Part of a small language model's weights.
Training: 382M tokens, 5825 steps.
MLP neurons of a small language model. Each row is named by its layer, matrix (up: input weights; down: output weights) and neuron, and shows model dimensions 0-95. Each number is 128 + 32 x the weight over its row's rms, rounded and kept within 0 to 255. Numbers have three digits each.
After each neuron's rows, "fires on" lists the tokens most often at its 100 highest values on Wikipedia text that the model never trained on. A number after a token or word is its count.

L7.up564:134136119156168083082151177146136103143111073125165103132104126123085163096086133098130127128090119182173105170128172118122152126169156085176128148061129102073129121111174111117118083169156161129089107127146153152158113094120111058114111128111103144068146111097136133172144107111103118130
L7.down564:172066145085156149141085146174128180174081083165163079149107120090120163142153133147119160134088063149182104087142187151103160130173112103105171153111161129083110110110188117172110105150074150138129158111130098138173067176135179101160174106158118178143097136126156128100111107166128151120
fires on: "^" 15, "ed" 9, "on" 9, " and" 8, " of" 8, " count" 5

L3.up1490:141068122119194115147100089100093105132073108116116092173156147138109149142099124144113151155153165156149115116165171106177134125128154118115175108138108143147141153108158143132124075153151114151137146131191137079152144122139063120105144065140080170159115069082126115134201169147153169144
L3.down1490:145112139119183089122134119093121113137126132136125144148136138124114126106106149153125063115167091129120112119139151137138157097130171147110118144135120180154111154078114168133131117116086132130117075153111126144103145124136037137149171132138150161159127117145152147074157119123121104126
fires on: " Na" 18, " se" 13, "Se" 11, " Silver" 7, "Mar" 6

L6.up1541:127143176108110119151121104149093158159144127071118182150098144090136163142105092141132133079126125147115095162109104202090195108107113170162073160115115113128146073156142107100120116098108165183128118197142112120134136075142080184148097132088114122103135155149088114180102159188138105117
L6.down1541:108145131119175124084138064194187133132083177075110079134097132136151097139117139108173161087117101149151171148123082085108175102114128146142085166133147112144147157096093115141037164128085109139111122215125151113127129154058082176132122131095096138086146101086070125149180185114123082108
fires on: "." 25, "in" 23, " 18" 8, "us" 7, "n" 5, " 11" 5

L6.up275:069065075077095097094080113134118128146131155147126113147103133163154064160153136130158112176090137098227056106128164149107087111084095167112121072070098078087120129151161187123108148174069096149132140101175123135134112147132103168114117086129057149109174130095141161166146077146160173162
L6.down275:157144120179112126140185082064135155138115161143113132104143106140094119179115090095140165109116136110106091144113110077133112117095159128096099132191098214121177181119084111159124120146160154164138125158159192086095158111127160102149100127137175152098113142096125141102215096089101133094
fires on: "," 71, " more" 17, ";" 4

L6.up1492:176137133166185186101113180123160140151117125157134069098067151134145122189170130149112100117169183150143120158067196059070065114169109147056081110109150165078208166056141166120135134163122150103122122141103130155054112096144163130084156116156138083086101109087147132116117153137118221142
L6.down1492:146196130152118136112117169099154120139116109040100122114033059133116087171088093100196115070194150117175191133084205148078124155122083163146081122100129154168104110104153146166163144143127180131156147181107149134113085089127156138148152193140203113084157115112162173136120142175131120077
fires on: "," 38, " Play" 8, " stream" 7, " Cont" 7, " production" 5, " Hand" 4

L3.up96:174150128133113127143156123115118109163106134125118139152073110060107075098082120089120112121127123086168065118161090150133132148147244128086111116068108105104121168142179155167107162162137117111180088148123142147132124074081053125161103154111119045078172162083169105113117096099118135145
L3.down96:154157121121112108103158147172114135136145124138150154166073148092082135136140093115099133114118121077164094160170111086125116081128242158072122165110079187155149132100166170178146126121156129134186089143117106138151165144069067124124109115119117135114153154075177138068136138095105116136
fires on: " Ste" 23, " Se" 20, " se" 13, " Sho" 8, " Geo" 8

L3.up104:126110058096186191123147108142131146098173169127092067114159147177081124156106131141099101149164129100083100143185127067173100151079143155150169146126173086173123113154130207114181131135137133148139124156080116059128155168127102082111163119101161115171102116131184119091134109146085177135
L3.down104:121152139100103064135095084151126129209173049114132107094177147092077047094175112134107088096159102186140096092154165152104161134082129101150127122159110099081129135136055140100122120145062165124165157138117182132144155122167109095109140102158100106118108093122105183070132104152111147072
fires on: "mon" 12, " Mon" 12, "mont" 10, " mon" 9, "oud" 8

L7.up411:118154104151166141071132179082063185119130127136140145128136131126133130132081092130109105119139120130167049154123152071129169115193137137131113111129083118097107130142152118119123064126117117115150142148166078136181069080168177106131164068117114097126131111150114137071156128133126115146
L7.down411:176140169164141080189097120108119193194133143117125114117095101174119150144160055065126136142151030119099074201120123111143119090167152144111130133156092111182080076123102127130138128129139124164144087104131146109136189138171158083174156139126115083124112078129120128135076078155152133055
fires on: ":" 61, " of" 8

L3.up724:146155095102098127090110114117081109092177149134183091134190117159125094135127118197110101114099237085113160162138187112136135102134088161146150138120108126154119166148147063176168118118118122106174162144168138139169159139126092129128121080114149056178119099091140133100132099092121161141
L3.down724:118126189086118059130112141150167085081137160080180119097178126083132109076096131197095146148140117148091179182116160170124121144128082102136102166144087124184157123106199058144124157171119124109173161127120082115181117121139097099136154094098097118106103089108093060095077137074127164152
fires on: " Muslim" 13, " African" 12, " Abdul" 8, " Arab" 7, " Mu" 7, " Islam" 6

L7.up490:126138118122106153107179132109142084100184142123056089125118118173100116113147089109125095115154117175161100097125154077129148108201130143074160113122112135103150128135074093156094139073158049111174160138093122130157060100122141110161122144115090118147175098156154161123147097127150120137
L7.down490:139152126109114150162126162122169127098176085081117103117127109161134093113099162100110155158101118113155175129140112108072130139118136141064111128132149146151112119141110123149141111179097108168098109124134132130168120114138082104159121121042076110136081111118112186154168167139082167134
fires on: " of" 24, " for" 10, "s" 10, " including" 8, " many" 6, " particularly" 4

L7.up1279:076161095128121201105039133166150082090153120132111138169071099152183151097152085117108084119117153158132068122147125085169067132126124130157120092122112159093126132158149154142122031169110117160160137091118147127153190174158121082085145091136132144116160129064106165177068085100127165160
L7.down1279:150100138135148161148163123094102134135099156123069149090060096067150095102160172174085101089148135123093173133134109112108119146130134131160119143090189124164147131135119180125088153172115132143150100151139105183094159154081113208174105141034134143098128054097168137138129097088160093128
fires on: "," 54, "s" 5, " more" 4, " result" 4

L3.up877:172157151120070106075155172127126138116082108150154138153141098128090151173155094133135097161131160093109126144092138130113119143151139075124106142136165076077109193104156183136146093117170150122164129165121076167151077171101166125112146173102138101128090150164163128111098119078203155149
L3.down877:112160069110093141112207145119168121062128122125164106131095101147072152145096115090094123129143123109165138115105132167136104157142141121134126150124124141117137165163109186155067094138111142126127119135150084180162100183131152158139095178112137160136129139191149124052065111127113123163
fires on: "4" 22, " took" 12, " Loss" 8, " Total" 7, "ath" 6, "7" 6